From a checkpoint of a small transformer trained on Wikipedia: LayerNorm before each block, a variant of Muon for these matrices.
MLP neurons of a small language model. Each row is named by its layer, matrix (up: input weights; down: output weights) and neuron, and shows model dimensions 160-351. Each number is 128 + 24 x the weight over its row's rms, rounded and kept within 0 to 255. Numbers have three digits each.
Before each neuron's rows, "raises" lists the tokens whose logits its output raises most directly, leaving later layers aside.

raises: " (C", " (E", " (A", " (M", " (I"
L14.up320:096085160127135114099118166124120118137109120081110106151163116102070146147162119141153128158084130130118134098104108166138145179117105107105120135082119131126083128124099106139155109134143170114099097094147122121162088112127125111099115117125093138141110122158144114128120130089145122136102130137126098168159145092181134087120110116144116166120112161091168120152108137181136127124132070186143176127100108128182087147104108106094121119162147150161148116115129150112126132148153079149154135143113163098115130107114122088133172113073098130151160156119123148123158165142160090108
L14.down320:139111116157118134062113177157086138136140141153169149115147157160165180134174131126125124173130193117098131121133176163108173118088128140142114163140110160096169130101134139137107117129165139111144115113118158105114119119131080136144122100135115130144114153128135123135106102115125178089168132147148125130086136122127165136101148111105160120147115139125180133119096096106160128170046132130087117133107144139124155135092122120129106125091116132140165101121101143127097179094145124139152158099128152130138140158121137127110124122081149123165105131108129072091101174147134150132

raises: " being", " being a", " taking", " having", " remaining"
L14.up1071:147117124157129097148126121131077105123137149195137096068156137131114145110129132124128126108161150118148150109162134096113076106103145138070077138101153123119077127132072146119163107111136148079112149139141143138123154129126166121103134129099143150120182143100113073139134125120109058130104114067080138112116119138133185153153120118135148105123118144149106096149098177130129111099120136104135082113128090130108161120126130149127089126134109154097121080113142066114110129135130144149114128128086111130119137123123146157107105098086108088130100089194101141084119135129140128123
L14.down1071:134128127142085107119153143164117142138137143110119111103115137144105137109139147121108124084108129123120119051163153119139145095149115119141147132151127119169121124128109094145094103118075127156110101133131156116163124100140124099086122138149111116152118103116143136117159168149118147121109150131120099187144161134088153111139120133089118129130124144143123136123125154157102092126129127117093103103147099118116165124155143130097164118139131110123122133177128103122139155126119086099077173098102146116142103117119156115136150108139123170128112127140078122080145150157155143134

raises: "ly.", "ly,", "board", "ridge", "ly "
L13.up535:109102127153124101132096169133123115182126144156101114092142104124131139097167149133132104148145125154153151097111127125154100120149124096125103166110155119123157111162114131116113084157125064171120159188134121097145101133151150136129152168083136152136106115123128163113135120136072152106126138135151133077111142170176138129106069104105160107135161148118102171069127151138135132121131127114178127107125174191113161138149155140130109130106082143173140155156148132087144185129161108116120120149140155133146113103135159099115133142109104089083157162093149145126128148105107122153
L13.down535:099159148098114095121136134082124132183130144128166126110081153076129116177098107163098123134140144157119086140129095109104107109104154115137134158090140079188139134165136148118116101178134094089102110143156136094146104175124145144140142165144145138148109122119109129127118116144084137131122117124121172129143086135177176117121123159080093162150143152117070132135103145148133120103144118141147145132119106108108132127102148142137110109144101150137084151126137085116161139109159084104134127088128121119112114127152127125104125151106120137076087093133070095135152110132166140124

raises: "ities", "ants", "ies", "ities.", "ments."
L14.up920:127093136121130113144161145116151115092151157197080105146114138065100103155118102152098095130149124115131078141161151134180160087145182157137102102125122098097196044145095076125145104152138116156134090132156128161122115080172125135127133106124106099102135134100145121144159107078132121108145123077135106099094119138102136149117115148109143172156137134137091135145144144124155127095105103150111132112142142107119098138142127094103113171132134108107136156135159121158129129124114144120097106116148095152145123163138161112093123162158097121126109116110144147138094132142140128131
L14.down920:109121125103123132154128180105057116124121122101156112120080104143159111142124106108141136152149122128109114136164153141126140176112139165103107159146125147096121150138148152118107109137121140112107157124137146091130120126155166120137129144134157144128109130129116145110135162101089114173123120150141098143110101118148138134114101114162115149126134104133103131100095138159163133105053133125130143098120106133145110169076145103111113118142116097117140182122150114104156172162088171147096119101134162107109139125150139129095120092128133098126085091108125111114141139142097164147

raises: "ent.", "ent", "enc", "enced", "ents"
L13.up362:131151134114131137147128082157170125120168116130116143124133123139111109159123114132137097135069112117117131090113147134101116109151136102099125121103144090158102143072128082126121129130129132139117152102132136149156143113137116128110166149135114103122133109113106157128111095121117130123149136110125161137119089118140173101109133123121141191153150154104134150087141137133124092131162149141127105167094121142165179176136141119072106194123145148138180144099123127136194114144146097152104106141117111096130147135145117138164156139130150109135104108116178112130098143175123161145
L13.down362:122181108116139145111157119118153117128143137114148125093145129137114132121099096140131108151131107109133143116154144114093144094122094115139120107129178156147152135164092125119124181157130115091153161121098095134110106098183142108103120161128140139112144116081111068168143132136144128143118103134125114152118101117163121130125172221079087163136178105092108149085130132149106144171108144125153131143110150120093155144152172191145162143113116158147115083110128151112147085097090129153117093147116130074139118094128123102147134168149129133150119144123141110155104122095140111135

raises: "ly", "ly,", "ly.", "ly ", "ally"
L13.up1240:106137117150116098124157132110121165135131163138111150141155116151126122100144126151115132146134137078169106119139120129160101182135115134106153079196147144118110145168157148114132165127185104129166137124131156126119094117093154114140168159130143117103107107125113097099102166113091156122122160143135116101097118118149123159108115135123104091143095076135159137139114133127087126125138137103156162145142122132130142119124146108142132115156115124143121132116153116162172128134162126117149152130149135112136129167129154142143135140119134106115126178100132114162129140084191087166
L13.down1240:132141116088132112153133138089096103152085118114107160120117122139130121135129097129118148096141129111133177086131122080148106132102127145114142102153115111140103127115169110142104155170152145114143121106127119155138118097109138142155145125108153124108105082098114136111145111113094132134134119132136139137074127116131127138085163157115138116134111150145114091114103086107090115161126103113133143113163120127139140134147122158158151128125138154112117134116204100164154137111100123110155117116132098108120103147098146157130113168166122178092116159166099121155091132153191147156

raises: "oming", "ial", "row", "ra", "gh"
L14.up288:155110113111120083119154140157142146125144158110132164137082139154119120169138104140101125090162122148099119163136163151133150125098155109142118106139164156110099112127121150138170135138106114162173150132126125162121107162143094124130179116124134108118090146101126147139133125097148149128155137111137188117125157156159126138150119109155139109099125171138144160171148100150106117155120095140136163126125125130076102108126112113130144135124151146106104131138117212120126190157137116137105128122152162149116142148138115098131153131182149081116121149122115081123111121093143131122
L14.down288:103145116144111162110143085143160146152104125112139110099101122131129088147189100153127126122142137130145124127150143140084138076116118105160146137146130109114102094113167140108174118123107117096192088109139125103146092101106107108154159135162146125114113142061107111146131102112114145133144140134122108124158139078089145107151125105121135119142145115136133129134101151117126088129173099142118092129147138145121124133125114135156154119076126182076154132129117197087102124105143108164126121107110116125127085089157073126137093119128117091119122143117092123109146147157116129122

raises: " one of the", "'s", " a s", " both the", " another"
L13.up881:096123110148118163124101126149101100171078128087139111147159092105121152070156122176163106160155105128127159098143104130115094101105110152097147097129110169096140141099136118134143096120153127120121159112110166092136088123138108095132131114137120163152113146131118105112123097150142138141133125144141118134071124155157125125121108136140125147118091141155145110090156176126119104157129097155115120142099088147159130146128104084165135064106166122069118119153141126154143111127116129091127107129120134118173144118137146108134142103143149145117143155109112078123096111147119142159
L13.down881:153136111085165131102152124136148117099110154132141110120140123146171100125162119152144129139146128096146099139128106100169152127097138132075164109171118115115144089114134139115103147099120167124105161121106111200151123087105131111096121175066156103093141093146143123170104102144135147122157141131142112119127135134147126122109097123104124184091122134134124110150152139151149130128144082128147146108100142167090118073135143113113151149095093130123124152125127152170128162181161139105142131113140093129123142110118132075148103111090157126145156130142122130131116116176154132161

raises: " together", " along", " together.", " in and", " forward"
L13.up11:109112108131162099109101136118103136149129147128067136164113110117102156104123148137130165121151063117117182122158091133126079153152152124096094126080124121125141093150117149147134148115103123139085163104195139112152129157078102168125144098095075134106142155165110107104124121115103125101160098108157141100140086179127139118161090144122149088162123137115113057160084136113118147119129149162139194133111147149124129108138129179144096129147119154154136176145151088143125144168131145136149157112158142131126145112133110129137130132105136119154141128101125116100127152098125154105
L13.down11:075158146093157131129139144087132152129145132137100151163095122136106135115169138157097129163120068137107148112143115159113120185129145110151119119126163151147176149092155118167129144124147092114112166112142156145130134166140101144101174115146142113178144156136113136143119155111108093135175105137114102145118107133107107112134119115148113083123116104092107119139165118150162121107170136153094112115147097123131151134146176128135176126151115092140149087137180135079140140108129124109128161142098095143094092097081128165148116162126116141116096127124096149104153172093162131155

raises: "est", "ening", "en", "ness", "eni"
L13.up691:084135110135143136115121106131145152136125115125087196175119147177154111145112171119126138107174101120166124141118150116104151162113133155085100156154118133162126104103140148135131136092117107092073111115066105111147103110091099155075156143093154128110102126099138141161141109157091156170120169104120144078094091129139098146130121151078137096144137135129101145109147119103105131146097150104154138100153152079115144145141105101104139097140103111137113174138117133108131085157200136157114131152164116103152098104113157150100112104128132138126116133077148076134136170128133157130
L13.down691:106132126134131103151123110106126128100114091132171112082177140158143122169124136142074140126191123134177108126164151109127110122133139140138094111123164068106151072157097134099097138139132185092131121113111133140097151121136168129074143145104167095117174112129128151103132176126108107131098095107098148104125113142100154149062101152093116092118127122143108156111110117102120138110066154134155161104152110111119121160157156135163168117168156140111152162139117076165157104105167135118126112099168137155100139116112132136102124083124160124128079121107105147142129096119154098126

raises: " off", " against", " away", " up", " off the"
L13.up857:127119132102135150156135122168139098119142198164142139141142127100145112100124156127111147125150130090170159160115089117178095139117164110105107145121140129099135096122163142127151132126096126105119120130120114127108120148101105130161126126168136134110142136119181114122105115131112163148078115131169147090096069162131151121104115138132172140148154100111122074066097146104113131168144124134155125150099092140123088164166121137147109110133128099102099169125170125120170148100158144151144126150148120109121160169119161113126130158143105102139112131158143158119125161158135126064
L13.down857:134106124088149142100131127117150139118147101110153127118160118156133148117109132156100088174143103110137128165109142155126111130113154114120122148098099124147126118125110084154138156112123131113154092129123102133153124166142147138099170133153107099106091140122108182147153110145136117120161133162176096152108107104110097141129121133193134135139135104166108092114145139146152125124119126177110121127170155119113170093113145143144117102151184106141119118072118110129133102118094110100122153122174123118101116140100179139141108155125142122127133140143128171156100158152159134171

raises: "ight", "act", "ly.", "ly,", "ly"
L14.up1975:146160168151128131119145113109134116149094159139117123126078112116158108133155117159141131127114102142133130108127152127122125134179123079129100111139141122096138119140167128123134119109126117108171136101142135153145094097112148113202168110126101150138157138149139128112114148118119176148133158108134175119150158151171139126080092144106126174090116154164172168154122166159129148169144162165156156136112108132120135114150146098184127116110128148115156168119146110152148113169142113140159159155124122172164083108126120099133118140123130108099107137127175147089171167116173162164
L14.down1975:123127125090113098123128136105153060130122147111147138086135173148108132118101136152100142161130148126146157103136130150109108123086184170166171148128139138120112108117112110130154209125163112128163138111133121107127156093142154131175155106100142159142099144151143128113113148103107147135099140132113171157141180165097103115120170167095147139132153093132147129115125119132112154163139132135122135109153121120094103118090155143108155095125095110116142154132124138100127179121104149113091104111157100093128112127121104139134118131110100126183107139127103144139165131152106134107

raises: " elected", " discover", " appointed", " employ", " identified"
L14.up1868:121093112132133133103169115142113155142127128137114109147134082131140108075150158112125088096154131150146127095123146129153078094144117124136133135151091110147071141125155125095138147107080150137122132131161133108180150104113143123121118128129092193147148120136097096148103150126135148130120165096080087116117134090159115132111128139119139133110152178134115128119089142171118087085119102097149146165124105106100087132108117161139118083111148186160096131136180099092110160152117067140117150112121112115122117142132114158156118106078150110138097123116150144132161107092127150100
L14.down1868:121119139107104127068124127127134191133104124087088100096106168126108132149158129112077117095121139072140119127114140148145158184129121128130158116156140126114132146134152138115137134107079115143090124123144143093119135106131101117071138146116132111111126063091120123143123125159113125149155124109150073162138129082153153129156163138077107096154129145086148104159152110134125125118163149110090088115097155125105127132115143147125106147119166079134115097154125130125151157105142114069116140126126123124141171118123141139099115124130092167124143190122103115138127122163112143108

raises: " being a", " being", " providing", " giving", " making it"
L13.up1372:137111148170129122156145166134107087142113110122065131107094133127148145097095208131152122118159137139181127113143116093172126161111139174102082103118089116123146126113129096125101122107121138164161120129126162161093131136111137107172127167138173111117168133149166160139125130151112129121120140153138134128111121123188147109103093138106142158137097174140127100123111110138123084149112138134107105124103107099134107092141107109116113111093117119118123152105117099133173151114142139113153133140127116156136143101199140056128158110113106162092136113091141138060121125180112096122
L13.down1372:096142124115088099135153120114138119118152101151122117077111140166153137101086105102122119098158124118136146106169146128141087126131125134111101160167167121175151126131127144129121121105146127174144123135108136169144138098127151119127075142125116127111127151141143131109130144125128145132101131111132088176125171121168094125159102155107124181145099119146128135110136159128125096144121122115162104138113140107131123120128129157164128105126122108141126113123102110117199159132154146155085117139133132083142086131140164109117185068155118136165103126119107135153142104160137115128

raises: " of the ", " of ", " of the", " of their", " of N"
L13.up670:122064171134142106149129125103132122109129146126113120149144123125135120150182135149089126116092142129153108138168108155170155119133084135115128141144141094072148147146136144122131113141125113167139067162093130102157145106134159138141146097128112095114174125107105114125140141109133154141132137155130137103089093137111148111161124110158125126152169101063145125115124129107144116137088126135132066108131115104152158128102104129148180129137125124101129165134185128146155108124130135128096124061131125156134134116150120148132118105172139129158120096124136121091167141089117141104
L13.down670:166114169109146126106146134112134098109128114123083088090105135120116135124171131145110120120140132110148120133126099133105143106130174120096152137172108130142097115109170197132092076098125076113123131168129139108143152168118120134120145132102129120127098152067127132094127158101084157102118156151166115121140110096110118140141091124174169111098066103133100140087133153145125132136121106142156119157177120134152091118152159128139122134118161116130133152120137113095139094165110125136129114161117112131098137169105125163139091130164170155161102155158112143132139114110154103128

raises: "ifies", "ates the", "s the", "ays", "es a"
L13.up308:112163110141123132168163134104122128115112186128078106139105124140125112138105148171151100129144131094137108145135122132155137117155141111149103114165108123125117174126117072105178127118159136110108112130176148125149131108166112124157111112089156087134148150149159186154168151085119143140086122135118137096125096128109152145141115105153116160159143120139148135146142100128130106136158106139118140160111150084150123083139132140108126110125107150124164144127172141138127104049131109100118140099123082163132142098113119096126110147151124109092128179119166138101057110141111132152
L13.down308:100121138153129132155138124155152187130108125165151138206109124130129107076140129113124144148154083143154079146138108199131144163133155097147125118105105155154130109142110092128102142128111159136121117090113131101132103110141116121108148133069124136125132135104110122108097159133123108114142132117117120078153146156082153141093070099127120150182140118096100118116111147127142125150133154151111158149092128124123134091110162111107133121154079116101141168111140092150141139142120136140141075126128117168102174121137108122084147170165123092140105126081122133143147104119135161137

raises: "s of", "s of the", " of the", " of The", " of N"
L13.up616:147132138111145147164142126134158158112161097076129131152137138140150132147088157126147093129149160144115122154183121095160106122132104116100098143143125124100139109117134163116113138126128095124134093143114153091127183103149135126126118117102142122128112116114096132114142142125135122127128119087163113161166157119120139077089134114149167121124154121144151172074107109143195087115124174134116131143102104118136112136140137155140147174082116122125110096100106128118145149100112109094115134082079129116151162083131104168129191133111100131157106178110083091120216119164105143091
L13.down616:115118112120132093143090084164117103167144119091147104141142105144103131129154118118118102170100124132113137134161097161159147115088118147147112141143124137139109174139123157187140122100120141120113127181106128136100147138150083103099171145136138131154102105119108124144172159135145086111140163101143120153099091101163112125117121113165112067124097124125143109122091155141111136148116098129163143166117125154126110100091142191092139144127167134127149140118140130176132114171154111147083126136097144145170089143100135101160142117148172154116087147124090096170115114111115105136

raises: ", and", ", and ", ", and S", ", or", "es, and"
L13.up1219:102110102095116139119112138142100129104135102162136106126117152096107117167114123126088104135134099105110127084105096132160141147119087127140077155111166119117060140090069166117117120118128141077141143128154104161115138103149125112128113109148148111150139132146102108128123097139117104137163112146126142131132084137160137121135126107105127147099081139117123100069122143122117124105125114087140112153140096149148113163166121116123124100149134164104110078099133116144108129174133101107142102142103133140088120116076144121118144135160128127117125131106091129095152124125143124158
L13.down1219:093148100092133143112115125157099150094170125105146129154084100121107117150095063108103140184131097136121131106116126160158145095123099148167149113157167131101124113146117179127136097139101118106097139131114128164120107129131124147115134105149161074141143111158117139121133086127139082135160113159133110126142140146155159106160132104136115141084081124117123121063119123144119141132124134118135099124109103135136128162165155109138135102125120106133123119106127150149094118189149150125103135136121126117136149133121106128103139154148176168115149125111107095130125150137129124113

raises: ", and", "es, and", ", and S", ", and the", ", and a"
L14.up464:094138131089110130144129109131061113119105095163151135134123126099128095158099135128092122126127116103083136068131091132148169125121079148145113151111134113130062121105055127084105110116151147081113137131140091123095133143136146136156136130132180128139149141125110120120119075117135120105147101149146125112105093125177129139124135109121133129109115136121141085065124173132106100140121109085119091107123092170128128183159131105138083102146097181106113062122132112122097116138111102062090108142136138147085135128080126123131121119114145118141127132109107129107127112124138128145
L14.down464:085114143070138156119117129135123130151135132110150158139142118124129113190112100079091136130138109115128130097148093125125161156122103140167096130118127122107098145127135175139153125116103136098105170122132109150091134133147131148133155060143160139123138112142092113107159106131145089147130131172130108108169139149167136108127154110126108129120069113134128124085145136126125100151075155119129080115124098148087117152144123070146100103128142128133106089103137091113076133146143141114083147159120173100125171124109138138147137122153152162099124107109115128097161124143075149136

raises: " he", " they", " he had", " she", " he was"
L14.up290:093137088156110145114168107139101169113156110163156065109166118135158101109081145112088131115119110124150098136139129133126156113124088151166132128115095089136116129128134096087139170112151092111142128122171162126100122170149158142164138122101122153156200106142115105123116113174138119173143160129151129115126092121098143138138121117140120082122110119107170122124122110139134145131165125124115116123123130104165132103114114157109102131141100152106104114124133110106125161117142131156142095175122114119144105168166143085131142197138103119143105117153146162099106108146111122134
L14.down290:135141127188212088148117112089115096169131134095138104105163114106206165141142148166118206141118134110126160141122124102110114122117114110107139112128068164168130107129136110062107122113112103114112109106111125145100100181144104144151100122108131129107144114145089146166107157109146167112142153110147148156134106125100062158191123138047142118132145102165128132133124111156154123156138087165120114130152118132167131098109148121121142140171115128124131205146108107134121134134106148120135133126145144100127135117068078113122105118091167139162095146124123133129105123138101110133

raises: "ities==", "ism", "ities.", "ists", "ities"
L13.up1914:119084138110134123109153120123115142124147121120152125144144105112131148171155091107146163145141086121127142131092151086141108125129110161107126123143113087090106145138125150119122184160099161146115082150129119135146146109166134141136144142128145114123123149146091118084155170142141125170120106094111141125115125158135167165118089133141122104115125162135151160146106148114094161130134120125120138096126115106151145140136144130130105160126101113148103151117130150151140123112090135118129156144162066136124122141127158085134137087122175108130107135134089164148116126148132077095
L13.down1914:136127099162138118138120150117118104121119106057136120141083148121106159136127144084064126127154131113114133175101179121124099091152096136118146089119120136106116119118120144132085115150194085137131168119128119085140093124137145172137175108110099146140118107127113125105157132133108122122094095083123121118100142161143117107113134121180094132114102126169118106149140129154184155108112100146125154114155068106121123156097158122087124168121160164130099155125122165127148123107155143124084136111101136133141140132168159147116155073107129132142140121151136152105128104101128124117

raises: " both the", " it.", " one of the", " place in the", " which the"
L13.up658:113150102149058143109137136148077113161072162074099130142152106178153096119128170146154138141120132153140165141182148166099107112159148116152133130097132151110135126115080176143131097119153142133109148103129134156169129137132152126142141104132089153127098140158153117139103120120173131135155154168139130155149094129160086138075115138093133117139138133116133141078119170146142134132132134138100159156117139132068130143107171117114178139137132133123128142114133130109129073145127175101112151145163099137138196130183185112129162148102127085130131180125124095112136144144087159143
L13.down658:123153080185146131154133144117040108137115163096129127151148118157160153124117104162159126128112135134126115162157186180147116115154129089123172122075139161113136139116102128148115108100163108116150160130143129143167105123134164118150101104173134176141136127160083095104126128108190141122142166183115124131107082111147094096135114097088170144153121118127107160092169153141171114146103118133118183094092113124116099093107113111127151141116129138155141117141181153129146100140150138127142115109157117159140134128166157137139136132106113121135127145136108113111130128150076160118

raises: " away", " down", " up", " back", " out"
L14.up1875:116110095114166142142124129103141109104131112090092121121114092121102154136124120145117088148155132105158157183080129146157104146139139102104102105098157118123133154100118173123154147117127137124091167145164118113119136178090131150155129134098124143107147176120111175103144101107101116140154071140175121097117091169144125096187122150160133145160168163121113093159068173146118124086127151174136194119121160168103153109142124095109121133167106114147113138107145121157099111165147105130140181072125125184097163113103125115160095144123137121104146134134112132122132174120147132119
L14.down1875:111146157124178162140114097097129141143144123139131119125116142131113116153130123151101088165140096153152128150136099173141167173105150102146125159112178124143135141128105133145124154133128111111095158131131163128123149167160122154128153146120125098146127154142099130117092132108092129149181134190115137146131082134127139139163126130184153121136126136099087126176134145102146153111134152171102116097168097168121115110111153114125113156126153133148122115142155121098153109125122107075113149131124120130133095085108103131137147173102155120091128116107154121132147167091131144137

raises: "ú", "als", "ingham", "als and", "eti"
L14.up590:119143110133121105148135131144141134146121125097128131116127107123140111114141145102149143136114104220090134153057118154203133114128127125105153109106146139142098150138126129163164121126117131166130123157107174146171109151131125088125108107165132147136160144116163142118110131063118100121107104096147130190155166113152122140112109118119124103164145114168125124136109153178113176102123100147091121121147166127107151152131122171117120157133126153080090138177138110113123155125086118096104144150087150133104134187119113105133140180108136089105135126144143064133151122112090133142
L14.down590:140105151115098106146144129088168120106112118172180108125128123139143141140155156153082131151186130152151122162126129125112149135140116110110107128099157104114130117164151143145093097091141113118146136080137180160111096116128106135144152122163128098127094113142166149099168122096092091119122128107105121127147157149160137187106083087083161112134089113105126143121108148171116129124115110148152141174120128137161129121144103193169140115090129141117128139178115072131135125145084143105145151150111118143128145197108096141157096141138117123115148114145139134136145148137134154134

raises: " and D", " and C", " and L", " and H", " and the"
L14.up133:116138145181111131124148116129111143118090120153120141139130170154078140092088115110148125136103145106088141119142106149135174107104128141138116133153133081108062163142075117118163139153179150077157124142138092115112090148137118143107112153129121145166110167148141137137119141131146123168135127130137184116158148141191136119107120115131152127102134096129130121104089163167146150140179109119119146159148114126147124158134134092124076117145151166137133100121156128120145089182155116102164107118130153152109106120125117084136182143141092131162115103153120131123162085125158124176
L14.down133:150132096166078170126139166128100131070152167119111134131166141154107147106098083144120158134147171135105103103139125167136115097121116154126126154110167147090118162139079119131126105135088161124109166118097111145113119128118143111110102155158102134097140117102140139119123141142143141103138145098139096169133143138171149141145131110142105135131180160111098101143149103125167134174127129126150119111133151090123125156126138103137128158144119149164117135161132155122183098161170147068163142141124156149147161137135179118114125131106152140099150112167141067141165132151157158167

raises: "ters.", "ators", "ations,", "ers from", "ations."
L13.up732:158133108134115122101172141117113152153082122159113139116117108138142138098126129115105105111118106165141137124130114131145162092118121109162123156063126173122114117119129104139162133132131168133094117109149149187154156169146189096109142127111108124122108142130135152110146124153147134120149142137058119098137150105155116143140157144137122136092131106115156153105137107109167105140146159119128140076149119152109121210092135130126150144130128132098143095126157113139131160194137120111133142140183151142143133110126120155084134133135119114080120154136120120101154151155164134154
L13.down732:135120144152122141129137144112124118159104097121157080117136148130094092125131104133155110144130102104112172167150115097135106088155114154157097142149092125159137102146109152147117098117167126100148155061141141143135154107120163148153096122148123110110098133104076167096146078137095146154121130128140151063148128152173182156104144124101146146109107124095135154120150145124119128117132125146147141111145111137140121108118136159164131114119111048142132151137125111128135148143103125150103151119148130097126137123155114104122185080138161138141104126113157158122139117133106108126

raises: "ical", "ically", "ian", "ica", "ism"
L13.up482:138147137172125108121140149142103123142113093099169141079128094113138140158132074138141091140112162148166161119144149136155108088116100083182085117111150162158130139109104133072133096143086115105133107130114152130176113134135145117161144172129128135120140108105123137054133093138089109081104127116128141106133128127130102145078122098114131105143143108159153150109089130157137138137120088142122114152117159112137117110131130136125158151101119160157109133131153143133134129132158117118136115127139095091158097107102118107147163147107118145172156130127098108126184173124106115108
L13.down482:132114122098115099147084114143142086144086143081174171127147135116128147155154086109154115127112144080115145101122150151082097107146133117130128128131181110133123131123112147107105128136147124106140116098127180115133162135112108140134166151096127117099126134141158094136162141130140111124121128141130101142170118134109128153124090132118163095147142156136099122082121119181115169160140104125113141165073146114146100126116151127124162132119117179126140135099148149179110153070149104098153095128176072177150112066099124127170137102110088137104137111147143149101124164140114135114

raises: " of three", " of f", " of", " of several", " of m"
L14.up847:121118105124115154158139115157119137125135142162132154123151143089112150126109139088134127110115123165099117127153125136137159139120145151094147150136123171141135072121148091128138161143122150139129138136100151097141128143097136122148096110150114102128136115099111137111119104147111101155153136127186106143124131148155102125052123128154188127114159165147155105158145136145121107071101171134131132137150147167142119126169160142101157132144147150121147124133133124140147118114135131132143107135139141186123144111148132107133153144108124093103075117077129171124110087146139092096
L14.down847:135195117130151100159103133184145104104131127111137131106146108154128138138119131137142124117117126171114145116105096132124138144103105110131134145171091133099143100150141103164084087126121161105156150151142096158105149164132104167091094079099066135133114125088132139140139115091139141132128124081075109116120102126171123145143100113164147086099160138142125110143118157121134104110108153131139159097140147136105133084152098164141140126141132111135123087140151154111137140141113178151137113122122128139131144137123193132117142096111143143159137112158074114152113145114119071126

raises: " of", " of p", " of f", " of c", " of s"
L13.up35:115127099159121127165125150134163130131154151160115143181146159172105147149122080159114123160108122130140167137118135147105142118087083114110133125133054107127154150177159142137103127106114104145130109134118132173107210101105158116161171161128136061101093121098146141112120136101117124163115122170130152136135148119125125099111149121190151129134124148114101121080087144138073122137128177146140121142086115149133111169112139142113106153166143144112103136089141136152107131115111099124116163173105119146122096106069145117160114128149134143156109114129142164163102148140129122136
L13.down35:115149143106099095102121124150163119121164093139140096109140142158117128152131126139131122104118131146104113178141083144115164107117146105137121152169111129140136172168107128133123152117152183073162109157118140121125147121085119092128124098108129099118089120156112155123181150110123138127109114151101149095138139103157189180126096105131144162073132104149128170129159133122139125071130163097132172123147144142124114144151142196127139140138177136136091137094139128133082088149118145145092158159098093131128102141080121133137140103138152156124099166112099101152123138121102117136

raises: " he", " he is", " they", " he had", " it"
L13.up1021:134175145103101124097126147101121145129102116162130150141113089133118126112087140107100138123137150102065095137133103148128129078146154131130129111147109043111098122171124148116102136132133159086115136092139113143074107150110163126097119132117071151132140126120099111093157141089149099131140156058185144135135131153212130123078127110124143099131156171100112078118121147121124124139182119140098102155116121123143143134109163123110104099098110128180112080158119129071144151148141172162121126106158112164138114136111105117129137144089099126129133113156141108087156114157152136159
L13.down1021:099120141119129107101162082141086127130124102132107115123105134102148100154120154115154156133133136136155171145112134095154148143155123118104122120127101140114125118134120142069149131132169105110115140165126136083109144165121122133116112152150067125100132175145125185132104126108095113120067170120110096163092149104081132113192114120096124122053174159172088115116133146196127136135172158144133113174153132075115155136134151146105170145100125147077119166143114133132117138131120142137144150115140140072152128121109093133122122124126128126147169134136156105147119138125150122116

raises: "ent.", "ente", "ent", "ency", "ly."
L13.up540:139159124077147138140154128149128123126117138121095148137143087186098138125124120099175113108144106142132117089105145122175142115170154098162083085098135104181103163122149160155113138142121129131138137141147118137126139178122112143139136150118134137097136139122124119136154140131105101112149125116126138107094128118092118111161110119133115135121164141116152132131113089133107156143105124119117065132166112098082151110158144141103145156088117142146132119138080115143149164106080108124156091116123145155153135139159111129100175187131125141165152115145166195157106113063147140138
L13.down540:158177129109180088160112139144145112126102111105106103108112123109105138119150141143072152084176086113151075136162141117118060113151115110145108114123148130135143120107104152124130108147140128087162099132142134126113113115149069126116106122109101124101131117128127127144148114145146100145150108139141128127108131151115086170176131185138103126137115139181117133106114092123145126171136165150162153103119116122102176136121185166123093131151083132162102148144103110117074115092125123109077098136108130149146113112080153127138112131132151074146105103133114143143133133160125135114

raises: " chance of", " time,", " popularity", " ability", " potential"
L13.up1823:139175104104185135170150143128132133106119138115099159119138111138156125124151141147136138109122138116111130138120147146148152133121139132119113089165131142126132109096142145146177147124133101105197116114136109120162127143053149134164159122130099158132134125141117168155121153072135144178094143112112136135084095105129110099078102135125111068113145136176108151177123146139082133142170108099146101100159147107121106173130122128152132110093149136140098105130127144189138113129145125156166152119089112116107170150162152082138093149120111127088091103133129089124115135165154130143
L13.down1823:176134131168113153105114143093130115155080079095084183084163135135163108099123143128122111137128137093102106149128156126092136166124162110122133128118122134145117148120127136158108156156123100114162142131126090124137062182125120151122141122137138171099151108156131084157101128131136132164148106097101118145147112099157158134098108167160134103094096141128104106119103151128088129114130125086118141119142135094135091116168177173102121125134133097124148133140129166144163143181176139126151091129105161117074184138117170114153115152156127090155156142164072078115146100119114168141